From a checkpoint of a small transformer trained on Wikipedia.
Training: a variant of Muon for these matrices, 1025M tokens.
MLP neurons of a small language model. Each row is named by its layer, matrix (up: input weights) and neuron, and shows model dimensions 234-361. Each number is 128 + 32 x the weight over its row's rms, rounded and kept within 0 to 255.
A block is one neuron, or neurons of one layer that tend to fire together. After each block is what it responds to, as a language model described it from the Wikipedia text at the highest values.

L2.up287 [127 116  94 159  50 120 111  83 123 163  96 134 135  75 187 142 181 108 136  99 144 150 160 118 133 142 131 146 139  98  94  59 115 195 138 172 125 135 158 102 115 155 114 152 122 165 133 169 155 141 154 134 143 113  51 127 155 174 125 150 126 114 141 117 149 127 163 123 102 148 148 112 107 100 115 109 139 105  87 185 135 126 138  98 107 102 141 147 110 177  98 133 155 152  65 156  72 139  71 144  96 112  92 117 110 152 166 133 159 115 120 123 163 201 117  85 129  74 102  93 117 218 198 117 120 123 119 169]
L2.up849 [ 86 207 156 148 139 127 178 112  74 110 103  91 148 109 178  56  93 104 177 137 158 139 143 141 168 115 132 114 139 115  49 146  65 116 116  93 137  91  74 115 136 152 124 139 125  75  95 178 178 115 132 151 154 127 113 148  80 142 162 153 134 119 185 103 119 119 160  86 166 108 197 112 146 168 143 171  73  75 156 128 102  86 159 112 199 121 123 144 156  96 181 167 226 142 187 107 129 134 124 120 161  70  47 125 108 124 116 134 125 132 140  67 121 134 109 108 119  99 159 192 112 122 149  59  78 148  42  75]
L2.up1861 [101 129  57 130 128 151 104 132 138 162 134  65 144 114 148 115 142 173 125 105  99 115 122 145 181 172  51 143 167 118 111  91 113 137 178  97 165 105 170 125 152 188 126 190 144 148 127 132 181 118  70  85 102  98  99 108 162 130 173 175 134 193 138 137 149  94 125 137 128 156 125 152  85 105 167 116  55 183 128 101 170  94 165  89 121 135 146 208 178 150 135 124 110 151 154 105 136 102  88 166 128 106 152 173 157  87 141 178 162 163 118 151 217 166 123  62 101 145 124 159 129  91 148 135  75 107 123 119]
L2.up2048 [107 116 133 122 110  82  97  70 163 168 195 118 119 118  99 160 154 155 146 141 127 137 180 138 111 131 155  99 124 122 180 155 130 136 140  56 110 140 133 122 124 117 117 117 152 138 115 169 125 165 129 178 115 109  92 100 172 117 150 113  84 161 134 129 160 132  28 119 188 129 142 129 117 110 114 100 103 139  90 149 131 126 153 118  69 146 154 198  87 108 136 194 159  72 153 113 143 124 120 110 138 113 111 156  66 129 157 143 130  95 100 164 128 160  86  94  99 119 113 141 104 179 147 113 126 136 126 128]
L2.up2217 [162 161 127 154 132 105 190 149 121 142  88 147 111 199 141 128 134  99 154 168 132 128  98 143 182 156 205 177 159  91 158  58 109 128 106 110 113 107 108 125 136 144  86 109  82 118 116 124 166 183 135 174  81 103 226 146 167 130 147  93 149 162 145 188 138 210 141 142 132 202 125 150 133 147 164  99 106 129 115 109 135 140 199 200 145 132 132 173 116 139 152 104 134 179 136 152 126 179 122 147  76 179 162 128 100  93 184 118 154 174 143 159 207  96  85 161 129 143 130 204  83 145 127 148 136 145   9 152]
L2.up2603 [160 162  61 173 123 128 108 113 168 145 164 124 148 115 183 155 133 120 104 132 135 161 142 118  94 134 182 121 168 142  89 172 142 161 155 167 141 180 112 144 140 124 161 130 135 121  73 171 149 138 112 195 135  87 131 127 204 117  82 102 149 147 110 131 122 118 158 152 127 146 156 152 104  56 166  88 113  82  19 106 161  98 109  70 126 119 147 124 121 154 191  71 136 173 176 134  97  73 127 104 143 177  80 138 154 113 176 158  77 118  79 117 149 126 151 115 161 144 106 157 114 145 178 123 141 122  84 119]
L2.up2683 [149 170  69 109 130 147 119 113 182  95 151 149 148 117 123 100  92 131 149  87 146 119 169 157  89 126 165 129 208  72 125 102 142 151 126 113 131 137 126 143 151 142 124 152 127 143 182 196 166 172 151 131 117  63 113 128 165 164 167 143 158 163  98 164 159 174 117 115 139  86  94 144  84  99 179 106  95  58 153  84 148 119 100 112 139  93 210 180 166 122  91 209 138 116 130 130  73 116 156 114 113 137 106 156 124 109 116 121  96  88 162 178 179 134 151 189  94  87 123 150 111 183 201 107 128 132 140 104]
L2.up2767 [133 146 116 106 136 180 155 116 118 154 205 153 133 169 136 109  91 135 132 156 134 172 113 104  93 148 162  89 119 144 139  81 175 147 101 139 154 152  80 190 111  99 126 119 153 100 137  87 189 157 133 140 144  77 177 112 132 110 178 141 134 137 107 187  95  97 149 106 139 115 126 110 136 151 132 119  83 137 135 185 121  94 128 142  84 126 185  97 145 134 153 125 155 121 129 136 100 179 149 159 132 153  48 132  67 107 126 121 167 105  94 120 111 180 145 149  95 179 156 114 151 169 150 121 104  63 130 135]
Description: Blank line before sections. The second newline of a blank line between blocks in Wikipedia articles, where a new heading (==Cast==, ===Women===) or paragraph follows, strongest after tables.

L5.up790 [108  98 217 164 131 137  82 119 117  60 172 120 130 137 117 123 129 185 108  74 141  98  73 123 103  46 100 163 146 129 188 213 118 139  85 115 117 183 175 199 177 109 111 126 163  92 133  78 161  68  94 124  79 122   7 124 169  95 143  77  98 110 141 151 137 141 152 142 131 139 151 108 120 174 143 143 140 169  77  58 129 132 146 111  58 134 118  93  99 150  92 150 149 138 123 118 169 103 107 141 170 123 103  80 129 103 109 133 168 124 189 170 124 191 190 128 147 100 133 128  86 109 161 142  71  61 158 132]
L5.up1120 [ 59 155 107 112 133 125 152 188 133 116  83 110 133 109 109 154 149 122 147 148 192 147 108 137 125 138 160  96  93 134 148  90 118  97 119 111  86 112  90  73 100  84 128 108  93  86  94 141 103 120  85 155 120  99  94 103  65 169 175 122 103 173 141 179 130 116  60  63  68 113 124 112  92 172 193 152 135 113 143 115 199 105 101  88  60  87 141  90 126 153 129 148  92 148 157  98  85 178 101 101 167  89 155 123 115 122 146  99 153 162  97 127 152  43 103 155 127 121  79  97 122 122 132 104 102 142 145 153]
L5.up1155 [132 187 120 138 114 140 146 101 163 145  60 115 127 162 100 130 112  99  91 119 154 121 106 158 162 146 145 108 113  60 114 114 121 144 143 131 161  73 122 164  93 152 105 119  85 135 171 105 110 105 111 113  99 123 148 100 173 104 173 211 157 186 147 103 141 177 128  94  80 154 173 237  73 137 163  56 123 108 160 103 104 117 113  97 183 170 194  99 174 136 108  93 133 163 119 128 131  55 127 167 157 146 129 121 119 134 169 171  93 125 109 151 110 153 102 108 140 190 147 139 126 125 152  93 112 114 115 155]
L5.up1171 [ 96 127 179 106 116 158 105  75 143 107 164  99 131 132 123 135 132 117 104 127 117 135 125 140 113 133 110  63 111 147 126 165 123 114  72 129  89 166 194 171 175 123  84  91 174  91 136 103 190  87 111 146  88 105 105 157 132  78 161 139 146  53  65  85 152 110 153 108 149 133 132 103 146 122 123 123 118 183  84  89 152  88 187  62 112 122 114  83  97 105  53 103 187 139 172 168 163 108 113 112 135 170 115  82 104 153  78 118 143 140 143 109 118 157 120 133 114 167 138  89 111  85 144 189 111 132 187  91]
L5.up1473 [ 99 196 144 141 155  94 127 107 119 112  82  75  98 111 137  73 112  89 159 104 157 116  95 133  86  98 218 138  71 111 113 160 116 121  97 144 147 223 141 148 131 126 164 153 112 142  45 183  98 114 116 131 142 132 154 235 127 127 110 152 112 125 164 164 135 153 131 124 156 161 136  53 118 151  66 117 105 175  98 106  84 114 168 150 181 109  79 122 148 135 113 148 122 165 110 149 138 153 138 115 179 110 134 122 175 126 128 130 118 152 208  69 133 138  73 166 134 162 105 135 155 161 152 120 101 171 195 137]
L5.up1746 [120 155 148 125 102 143 106 144 132 143 153 137 129 177  97 113 121 144 133 134 161 152 144 147 129 107 107 154  69 129 111 128 107 183 118 131 107 147 121 137 169  89 148 133 136  53 130 110 152  53 147 158  81 135 158 150 136  98 172 111 104 105 130  97 127 100  70 145 124 192  70  61 145  99 113 113 155 145  57  94 182 103 101 107 145  97 170 145 139 160 103 143 119 118 132 129 168 174 133 183 184  90 173 109 178 175 153  92 196 114 139  96 138 161 136 153 133 144 207 122 137 103 179 110 111  84 181 128]
L5.up2427 [103 186 103 120 135 121 139 131 108  74 170 124 214 121  79 193 144 167 127 129 154 116  81  91 119 156 104 129 166 192 136  95 164 118  83  81  78 176 114 171 146  95 129 140 103 126 124 144 147 119 200 108 167 113 173 102 163 165 130 149  95 119 119  75 111 150 149 115  81 111 116 158 101 118 130 141 120 163 109 150 150  97  82 136 188 127  98 168  57 136 115 142 127 135 119 110 124  95 107 159 161 165  87 142 115 143 172 146 166 194 139 118 189  99 107  88 140 142 135 140 127 126 116 140 156 150 119 105]
L5.up2803 [114 140 103  67  81 161 133 163 122 181 114 102  61 102  70 104  70 115 160 180 118 129 166  92 123  99 110 141 130 143 155  95 185 155 150 134 167 139 143 167 140 110  92  94 157  94 154 109 178 118 123  73 161 119  96 153  65 125 122 141 200 173 120 174 120 172 224 118 103 164 126 173 135 113 121 149 113 100 137 143 208  88 139 125 118 117  93 122 109 158 106 124 184 126 125 156  92 179 117 134 123 142 159 101 120  95 117  63 136  89 157 166 158 102 119 173 120 115 128  88  99 182 148 131 160 112  89 111]
Description: Table header separators. Column separators (|, ;) in header rows of sports career-statistics tables after competition names, plus main verbs in narrative prose (destroy, refused, discover).

L5.up21 [105 169 118  91 102 205 132 100 112 123 113 143 156  82 107 154 151 140  71 165 143 148 100 166 146  53 171 147 188 118  78 146 102 137 130  75 105 122 125 126  82 108 131 132  83 129 103 165 159 159 135 155 160 127 133 152 146 132 166 128 123  96 130 151 159 124 126  80 104 116 127 110 130  92 169 126 115 148  83 140 155 152 103 102 110 112 154 107 102 104 171  95 153  85 119 130 109 116 152  90  67 122 119 157 134 104 151 114 167 163 175 118 115 171 147 125 157 168 125 160 135 175 160 134 105 104 154 101]
L5.up168 [133 160 115 134 111 155 115 152 112  87 153 174 116 110 173 171 131 184  99 104 123 123 145 182 164  98 126 151  80  57 134 166 100 167 139 137 130 104 131 150  85 110 116 187 149  55 120 148 103 107 123  86 125 196 126 169 111 120  89  37 121  91 178  63 158 106 149  82 120 138  52 106 143 100 188  64 107  97 121 154 119 123 121 174 134 136 148 148 174 109 152 108 131 141 140 152 148 142 115 133  68 155 144 161 111 118 103 125 150 104 100 113  41 135 166 187 111 124 134 178 178 151 141 145 120  97 197 178]
L5.up392 [133 151 132 132 123 124 105  93 155 105 120 124 117 105 125 112 144 158  98 191 160 111 107  73 124 119 171 130  46  96 153  99 137 136 135 118 127 150 156 144 162 129 106 132 137 113  95 103 133 109 145  94 119 143 137 166 163  99 149 137  94 104 132 139 149 170 164 165 160 125 117 120 104 113 104 147  83 155 187 122  95 128 173 140 106 148 134 112 144 102 148  90  80 185 149 147 154 112 106  76  72 121 147 122 149 164 118 134 118 157 181 103 177 100  83 119 103  91 150 126 148 134 115  92 104 125 186 118]
L5.up568 [119 154 165 150 100 131 135 129 138 135  89 109 161 120 148 126  69 111 104 118 147 115 139 171  69 125  82 125  86 162 190 108 205 142 130  90 196 153 101 184 117 148 137  94  64 120  90  84 160 183 138 162 128 115 131  98 165 190  94 152  65 118  90 176 140 114 177 111 121 143  99  88  82 140 154 105  66 142 141 121 161 157 151 139 133 108 201 167 130  76 104 121 165  86 121 210 139 142 166 111  85 139 150 151 118  77 159 150  82 112 132  97 112 152 154 112  89 131 140 117 120 118 124 159  96  94  83 153]
L5.up1238 [153 117 155  97 138 104 131  92 133 106  87 133 172  87 122 134 159 116 114 102 116  97 138 157 147 125 106 104 129 107 114 131  82 157  89 117 110  86 142 126 161  89 151 161  66 122 112 122 114 103  87 155 115 189 115 175  74 134 119 133 199 112 146 157 119 145 141 179  74 134  67 128 122 112 132 145 172 132 161 108 183 102 153 142 116 125 110 173 116 174 109 182 147 164 122  91 126 128 115 140  91 144 178  85 116  60 151 129 113 147 144 133 113 126 120 150 125 100 190 106 157 122 167 167 130 108 165  92]
L5.up1255 [135 166 115 160 148 148 141  48 166 168 113 159 133 151 156 107 127 137 155 168 175 141 142 130 128 226 111 139 148 118  79 130 134 129 103 176 119  91  95 142 156 102 115 117  98 122 140 130  89 162 114 113 120 156 155 108  88 143 107  66  99 152 122 169  87 124 134 106 122 114 123 117  91 172 129 148 183 115 116 142 102 113 103 110 132 186 166 115 224  86 129  84 166 124 105 120 119  99 159 105 118  69 113 132  54 154  91 131 165 137 196  52 103 135 159  66 141 118 143  79 109 141 157 122 111  70 120 101]
L5.up1533 [ 65 151  71 160 169 157 120  94  93 131 115  77 128 109 113 105 142  86 151 152 180 133 126 124 106  81 134  52 165 103 145 161 211 111 145 156 130 135 139 188 128 142 141 136 125 121 126  98 178  93 113 121  85 119 176 133 119 130  53 125  85  75 155 166 138 114 131 113 121 135 175  71 136 126 126 116  88  82 119 123 144 163 134 114 127  84  92 100 127 108 137  84 126 147 149  89 166 168 102 151  54 108 130 121 111 133 102 168 117 110 150 101 108 144 100 123 165  89 110 182 154 106  97 146  57 130  93 133]
L5.up2751 [172  83 165 111  86 136 176 125 165 110 146  74 132 129  74 128 134 151  83 162  92 143 146 165  57  92  64  95 108 144 117 178 141  83  79 123 101 141 132 180 165  94 142 111 180 112 127 187 126 185 133 202 145 134 167 110 130 142 120 103 179  89 135  98 155 169 171 169 113 157 162 122 108 152  78 150 106  78 167 195 150 138 148 168 150 147 137 128 155 140 161  98 157 162 165 166  86 141 122 112 143 109 131 119  83 177 131 156 127 119 158  99 197 153 182  87 125 102  95  85 187  57 145 105 109  94 164 115]
Description: Paragraph break newline. The second line break of a blank line between paragraphs or before a section heading, in any Wikipedia article, e.g. before ==History== or The.

L2.up295 [112 171  94 131 166 158 143 192 163 202 133 161 147 137 111 115 138 109 159 103 110 141 105 144 187 106 160 160 118 109 127  95 188 131 111 178 149 104  97 107 163 153 145  92 128 112 154  72 169 177 153 177 192 124 121 139 133  87  72 175 124 141 125  91 114 120 175 163 172 161 117 184 140 116  86  72 141 208 116 109  94 123 109  64 140 106 112 116 156  95 188 133 123  87 111 136 161 117 112  99 131 210 147 152 111 133  63 165 134 109 117 125  75 165 101 131 153 107  88  86  82 129 153 144 136 155  88 107]
L2.up322 [ 29  79 134  39 143 135  96  68  94 170  81 131 146 126 172 161 153 142 110 129  70 103 147 177 159  82 102  31 148  99 140  46 113 140 106 169  89 134 127 139 133 162 183  96 123 215 121 111 177 141 121 163 255 110 153  72 137  78 137 170 160  82 101 169  86  96 184 125 190 179 121 128 131 131 120 162  72 145  92 192 120 108 106 107 118 157 120 105  94  97 140  86 127  59 106 104 135 128 135 141 140  92 148 123 108 128 132 157 134 137  75 128 117 109 125 119 114  88 132 124 113 115 136  81  89 163  94 162]
L2.up765 [139 167 158 147 170 153 111 174 183 174 121 119 104 187 110 105 117 168 131 140 140 101 104 132 130 121  77 159  94 154 114 154 155  93  95  94 155 148 169 131  72 106 144  97  67  95  52 143 132 153 137 118 138 150 137 115 164 175  97  93  49  61 162 116 140 165 150 113 107 108  98 106  77 128 132 124 113 180 134 103 154 137 116 206 115  95 150 115  74  98 134  76  89 149  81 194 140 103 124 155 111 105 171  74 108 134 100 120 153  73 161 192 114 120 175  87 135  82 107  68  85 104 131 125 178 119 180 170]
L2.up870 [160 134  98 122  89 174  94 131 152  79 111 186  76  77 114 164 103 174 163 192 143  84 152 135 135 151 135 150 128 156 126 147 104 147 133 174 137 132 166 125 132 129  80 129 138 156 150 154  93 100 127 155 142  76 117 121  80 104 155 166 143 176 139 144 119 126 132 116 108 127 134 106 104 123 144 164 127 155  75 113  89 111 118  91 127 169  96  69  69 163 134 130 145 130 155 155 139 162  95 110 145 105  86 117 146 144 116 196 167  85 127 109 116 124  95 121 160 111 134  65 112 121 157 154 172 149  52 141]
L2.up997 [149 143 160 151  80 124 186 137 103  99 108 144 127 136 158  74  89 113 137 154 171  90 108 106  84  64 164 117  85 132  66  93 105 130  94 127 122  82 134  90  70 133 117 151 176 132 190 108  75  97 174 204 168 107  91 163 143  68  95 178 123 135 172 167  77 101 112 125 165 186 180 139 148 120  77  88 116 124 142 114 142 145 163 164 166 127 218 105 110 114 132  64 139 141 131 101 147 157  90 109 141  93 122 134 162 150 144 117  92 134 133 186 122 149 120 126 148 164 147 130 137 106 106 107  84 176 166 117]
L2.up1260 [215  93 160  77  81 174  97 111 148  82 111 114 108 111  84  41 138 116 155 100 159 159 110 186 141 157 148 107 132 148  31 106 110 158 146 147 129 116  93 108  82 183 138 147  75 121  78 152 124 135 123 147 106 143 133 113 169 118 118 167 141  78 125  73  88 156  98 102 130 177 119 134 106 163  43  60 127 188 116 136  84 148 154 174 152 120  87 113 107 137 200 124 149 133  95 220 120 190  99  93 145  87 134  87 226 112 162 161 153  61 120  76 111  97 166 139 141 110 126 125 102 131  82  57 134  50 144  82]
L2.up2090 [151 159 175 197  76  85 159 144 126 155 156 112 156  60 133 115 110 104 119 160 100 175  96 170 168  79  69 129 135 212 146 171  95 152 168 173 106 124 146 134 155 157 185 144 140 122 147  70  75 148 157 139 164 103 138  63 168 110  79 179  98  86 129 153 164 115 171 136 158 137 122 129 127 117 158 153 152 162 139 119 118 106  72 105 115 140 137 157 131 127 135  78 149 119 139 136  68 129 164 114 146 133 154 127 155 145 156  79  98 105 128 118 183 123  49 109  64 140 158 124 144 107 194 136 118 111 134  73]
L2.up2326 [102 119 133 133 142 129 120 134 135 110 133 137  81  99 112 106 115 155 131 156 132 135 154 142 139  98 123  79 113 144 139 154  87 128 159 167  91 112 108 152 175  82 150 133 152 152 173 131 119  95 107  58 111 144 122 158 114 166  60 191 121 106 128 113  57 160 108 139 108 153 132 190 100  90 178 141 148 169 164 120 132 153 120 114 153 121 105 109 107 123 141 136 115 117 142 202 106 149 109 136 110 136 155 118  86 119  78 176 107 141  81 104 113 132 139 112 114 166 109 119 176 117 205 157 190 121  63 150]
Description: Predicative indefinite article. The article a or an after copulas or "as", opening a descriptive noun phrase (is a mechanic, as a model), plus some words right after a or few.

L6.up2130 [107 200 178 112  92 147 128 133 174 116  99  65 123 117 104 116 142  97 161 143 181 119 159 165 126 154  66 109  90 122 116 132 133 166 126 176 145 118 118 176 127 169 139 155 146 123 118 116 132 112 206 131 165 143 155 148 138 197 104 122 136 168 132 182  69 129 141  75 140  99 153 130  44 140 153 153  77 159 123 126 146  82 114 133  71  91 165  96 123 119 184 132 184 121 117 112 194 103  63 105 167 117 170 127 121  65  94 122 146  94 194 107 158 153 111 127 183  87 152 108 107 167 151 116 148 150 155 114]
Description: Paragraph-break newline. The second newline of a blank line between Wikipedia paragraphs or after a == heading ==, just before the next heading or paragraph.

L5.up105 [153  80  75 175 142 112 119 140 183 144 183 110 116 122  74 132 148 130 171  98 152  78 211 132 105 134 154 151 116 172 216 140 127 129 172 168 169 155 100 129 143 196 157  83 209 139 133 124 124 128 134 124 125 127 116 127 200 157 185 134 109 121 142 163 169 174 120 121  89 132 193 172 125  95 127  90  97 186 144 100 111 155 134  70 114 127 118 136 136 134 140 123 191  86 115  91 117  80 152  96  58 163 152 107  87 124 149 147 158 153 129  71 136 157 131  55  90 132 125 148  88  96 133 123 167 137 113 145]
L5.up207 [121  84  99 119 127 152 146 164 175  94 186 104  99 137  98 117 123 117 157 122 162  95 125 103 153 155 160 138 131 110 127 196 168 102 140 142 151 116 176 141  77 144 140 128 131 147 183 147 108 170 101 135 131 101 174 137 122 121 119 138 122 179 180 126 134 156 113  77 205 112  54  79 136 178 170  86 152 209  33 142 100 156 175  83 175 120 109 129 107 136 151 165 138 152 102 149 129 155 133 130 133 111  98 121  92 154 162  92 167 105 119  88 126 150 144 130  48 159 196 132  70 120 133 120  74 158 138 140]
L5.up967 [126 116  85 146 133 136 171 144 125 102  86 152 108 126 109 116 156  77 127 118 170 146 120  82 121 138 119 141  83 143 134 172 112 197 153 137 122 118 153  94 140  96 133  94 148 141 185 105 130 126 191 143 168 228 136 130 161 161 153 112 159 134 121  75  81 135 102  95 128 125 120 191 148 111 131  93  93  80 152 145 116 110 164 134 111  92  68 161 153  90 227 142  95 157 115 133  73  30 153 138  29 153 170 154 129 126 147 169 136 109 137  79 153 111  34 111 111 169 201 148 143 120 102 152  95 111 158 108]
L5.up2184 [ 84 130 149 188 150 145 115 132 134 117 109 151 110  95  59 145 134 136 132 124  73 188 108 126 129 140 106 122 153 147  40 135 168 137  80 165 128 160 129  46 191 159  99 108 171 111 125 130 169 134 111 107 123 119 120  95  99 163 107 113 149  96 124 187  66 141  97 131 156 137  81 109 136 164 137 112  93 155  96 122 127 105 150 167 126  56  89  83 110 195 142 173 147 165 137 199 119 221 119 109 108 119  67 116 157  72  88 198  85 155 111 107  59  96 114 126 137  98  95 142  92 133 138 161 168 197 117 132]
L5.up2243 [159  70 103 126 141 139 133 152 117 113 195 169  96 160 155 122  93 145 110  98 130 111 109 185 133 148 122 116 126  96 100 130 117 101 175 222  83 100 138  90 152 130  34 132 167  89 149  75 104  93 132 118 140 162 167 141 132 145 172 126 147 101 148 233 125 124 127 128 144  92  68 104 159 132 103 129 155 122 169 158 110 148  92 123 146 127 120 129 134 172 139 143 127 103 171  73 125 130 107 188 111 130 106 113 101  97  93 128 164 156 173 206 143 107 153 139 150 121 186  90 145 112 128  97 113 107 102 108]
L5.up2274 [132 103 185 132 134 114 151 148 121 183 113 110 131 114 122 147 109  84 120 141 108  94 137 127 130 140  98 163 152 137 181 139 164 110 123  96 140 164 165 144 160 124 145 153 152 146 128 104  68 102 110 150 173  98 101  77 112 141 141 196  54  91 100 136 114 123 110 165  67 184 139 153  48 185  85 165 102 119 106 132 130  70 131 149 146 130 103 112 105 143 202 128 164 142 148 142 129 128 129 153 151  83  74 116  88 126 153 140 118 196 120 102  88 150 142  78 134 200 142 128 180 118 106 161 117 147  46 113]
L5.up2486 [ 70 124 127 143 140 103 117 137 146  98 153 146 107 100  99 108 173 156 163  91 123  89  98 113  80 163 136 160 125 164 145 122 152 183 101 107 131 113  95 110 153  66 137 108 135 131 184  80 122 144  88  95 109 183  89 142 135  68 164  86 120 107 167 208 124 147 111  89  85 120 113 123 149 136 111  54 122 112  84 130 149  27 107 112 186 163 117 165  78 122 102 171 114 191 103 117 133 117  87 154 104  83 154 106 125  91  78 131 109 147 127  89 158 111 120 120  90 149 135 119 166 136 108  85 107 141 165 124]
L5.up2499 [143 166 109 183 128 151 186  69 160 167  95 130  92  82 147  96  88  81 131  91 139 115 128 118 146 110 131 133  98 120 255 152 101 161 109 170 171 115  93  91 152 156 124 112  99 127 163 130 165 131 188  66  80  95  97 191 127 139  73  78 103  86  90 136  66 116 131  94 185  73  68 127 119 113 111 130 116 149 166  90 131 142 122 106  91 144 161 150 134 114  77 120 125 135  95  98  86 127 128 174 154 131  88 141  99 155 108 111  94 140 169 111 153 142 120 151  72 115 104 101 150 129 130  88 149 101 139 134]
Description: Indefinite article "a". The indefinite article a or A in running English prose, usually after a preposition or verb, as in at a time, builds a house, and a half.

L6.up1962 [129  97 127 116 109 152 186 160  90 143 118 145 143 128 161  69 155 120 169 126 178 112 112 130 135 127 105 169 152  95 109  76 148 152 146  95 164 148 102  71 149 147 106 118 136 149 156 158  86 128 133 190  89 187 135 118 120 145 105 108 105 152 126 158 130 159 119 146 125  98 132 128 137 108 141 112 190  74  36 135 120 117 136 115 111 111 137 162 161  67 115 131  59 141 103 150 125 103 105  84 157 139  91 186 121 116 167 163 148  98 133 155  91  87 145  57  83 151 157  97 101 124 128 140 112 147  69  86]
Description: Indefinite article "a". The article "a"/"A" starting a noun phrase in running prose, as in "is a member", "and a single engine", "for a sum"; sometimes a capital A opening a name.

L6.up2057 [124 186 123 119  92  76 113 162 134 114 149  99 161 137 151 133  64 135 142  81 121 120  82  84 154 118  97 141  78 115 148 106 118 155 125 129 113 174 117 149 175  92  87  90  83 104 123 143  85 145 163 181  69 143 170  96 122 109 122 135 110 102 142 139  87 122 104 122 165 176 121 178 109 125 129 118 130 132 108 170 130 116 183 136 164  82 150 164  97 110 128  76 161 177 142 138 118 163 136 144 152  90  84 145  79 180 166 141 109 118 111 100 174 160  87 139  93 169  80 148 102 114 100 108 108 179 115 127]
Description: Clause-ending comma. Commas, often fused to the last piece of a noun, that close a clause mid-sentence before and, which, while or but, e.g. "parade," "atrium," "Forrest,".

L2.up42 [132 110 122 171 104 143  79 143 144 117 149 120 136 121 142 153 150 101 167 166 106 140  96  81 105 145 131 135  97 129 139  36 107 109 110 102 113 125 160 139 150  95  86 147 162 135 124 211 107 110 130  99 140 122 121  73 170 109 115 141 113  89 112 152 136 138 155 121  78 135 156 112 125 148 152 153 158  96 139  94 139 112 102 129 167 101 134 113 189 144 140 139 178 124  88 100  96 128 127 116 158  89 114 145  74  80 125 175 142 138 155 104 167  92 121  58  94 108 127 127  96 199 171 115 163 196 147 120]
L2.up64 [ 94 164 110 137 166 138  86 101 159 183  59 153 134  96 121 168 120 112 102 148 166  79 111 195  91 173 178  92 146 123 116  87 188 109 128 129 133 131 205 171 154 151 133  86 103 174 150 118 142 115  56 159 132 118 133 152 122 123 150 143 193 134  61 123 119 179 145 156 161 122 129 117 111 123 119 103 120 119 119 134 155 140 170 152 162 126 103 164 160 162  57  84 180 112 119 167 185 127 110 130  74 159 170 150 157  95 193 153  94 160 145 102  77 102 161 130  85 131 141 154 141 189 111 167 164 125 157 204]
L2.up1055 [145 162 135 123 166 148 108 115 147 169 112 139 164 122 173 129 134 172 128 132 135 163 228 128 110 147 183 173 156 153  93 130 139 158 173 135 155 142 124 130 119 100 145  97 186 119 176 133 158  92 146 134 124 117 127  88 154 128 145 182 102 105 156 158 168 173 145 144  93 141 132 134 138 127 124 105 172 102 127 138 109 142 130 151 169  87 171  87 152 127  72 111 144  88 142 168 127 191 115 103 106 117 104 124 103 138 123 122 158 100 131  81  81 140 126 133 197 147 126 102 118 162  84 136 104 136  57 101]
L2.up1316 [122 143 137 106 170 155 150 143  83 159 166 100 120 101 195  77 158 130 127 153 188 118 133 129 128 121 165 119  98 120 114 119 164  90 184 114 114  87 195 155 146 162 115 100 128 134 110  95 137 191 134  97 101 108 112 154 155 133 108 183 160 153  83 120  77 189 123 139 115 127 129 150 102 158  77 132 169 138 118  93 136 144 146  93 192  82 175 114 171 154 119 147 198 134 154 154 157 151 176 187  70 110 131 161 225  80 101 120 164 159  97 119 110 105 103 155 120 143 143 138 160 103 120 143 156  66 180  97]
L2.up1374 [141 140 155 140 146 113 111 146 129 129 125 112 114 186 108 157  62 144 125 100 205 125 140 151 182 130 181 161  73 160  99 178 181 107 200 115 152 135  99 145 102 169  51 139  52 200 162 142  99 132  61  92 146 138 139 107 101 124 128 182  97  97 147  49  77 159 107 150 138 136 123 148 122 122 108 103 192 128 108 138 103 100  52 110 100 114 128 120 140 100 149 145  93 150 135 163 139 112 108 162 163  73 147 117 154 122 143 138  95 134 125 125 146  90 176 112 154  63  82 120 117 105 146 122  33 151 147 122]
L2.up1632 [116 108 126  83 139 140  98  97 133 155  96 143 108 100 146 165 124 159 155 118 152 103 211 174 133 151 216 208  99 111 129 112 167 139 142  90 119 130 141 130 176 108  87 122 141 126 150 169 159  66  87 128  88 138 147 112 115 167 107 129 150  88 161 192 123 153 119 131 203 188 151 113  92 106 112  86 134 114 135 151 155 143 161 138 102 117 112 113 145 160 111 118 121 133 154 209 141 119  63 187 133 121 168 137 116  84 117 164 122  57  89  90  78  99 106 169  82 143 142 127 150 139 182 161 164 118 159 171]
L2.up2227 [131 153 110 104 107 110 116 147 163 126 125 109 151  82 100  88 105 109 179 117 161 199  77  89 121 114 136 132  85 126 144 111 127  96 168 122 137 125 122 167 179 156 113 141 146  86 188  77 103 206  83  90 175 127 145 123 169 119  92 138 162  99 150 168  24 130 166 107 152 139 127 135 141 120  93 133 145 109  64 171 133 134  73 107 135 104 128 111 111 102 138 132 133 162 167 155 159 148 190 128 140 109 173 167 142 130 177 112 149 155  93 145 123  57 138 156 141 137 111 173 101  75  73 149 144 145 138 158]
L2.up2495 [116 141 181 182 147 176 112 131  63 125 161 172  86 126 125  97 149 144 117 155 192 122  91 108  74 117 119 151 160 129  89 122 159 158 143 142  94 119  88 148 125 118 151 135 134  99 171 138 123 125 104 111 150  52 139 128 108  86 131 174 185 167 144 130 150 131 159 116 104 166 162 140  55 103 116  89 115 143 117 101 126 157 130  91 106 110 148 173  82 104 173 120 151  90  78 187 126 128 119 134 117 113 127 126 127 109 119 166 104 124  74 164  78 138  77 213  93 196 146  36 113 147 112 103 112 169 100 132]
Description: Table header row end. The closing pipe at the end of a wiki table's header row, just before the line break, in tables like career stats (Apps | Goals), election results (Votes | % | ±%), and discographies.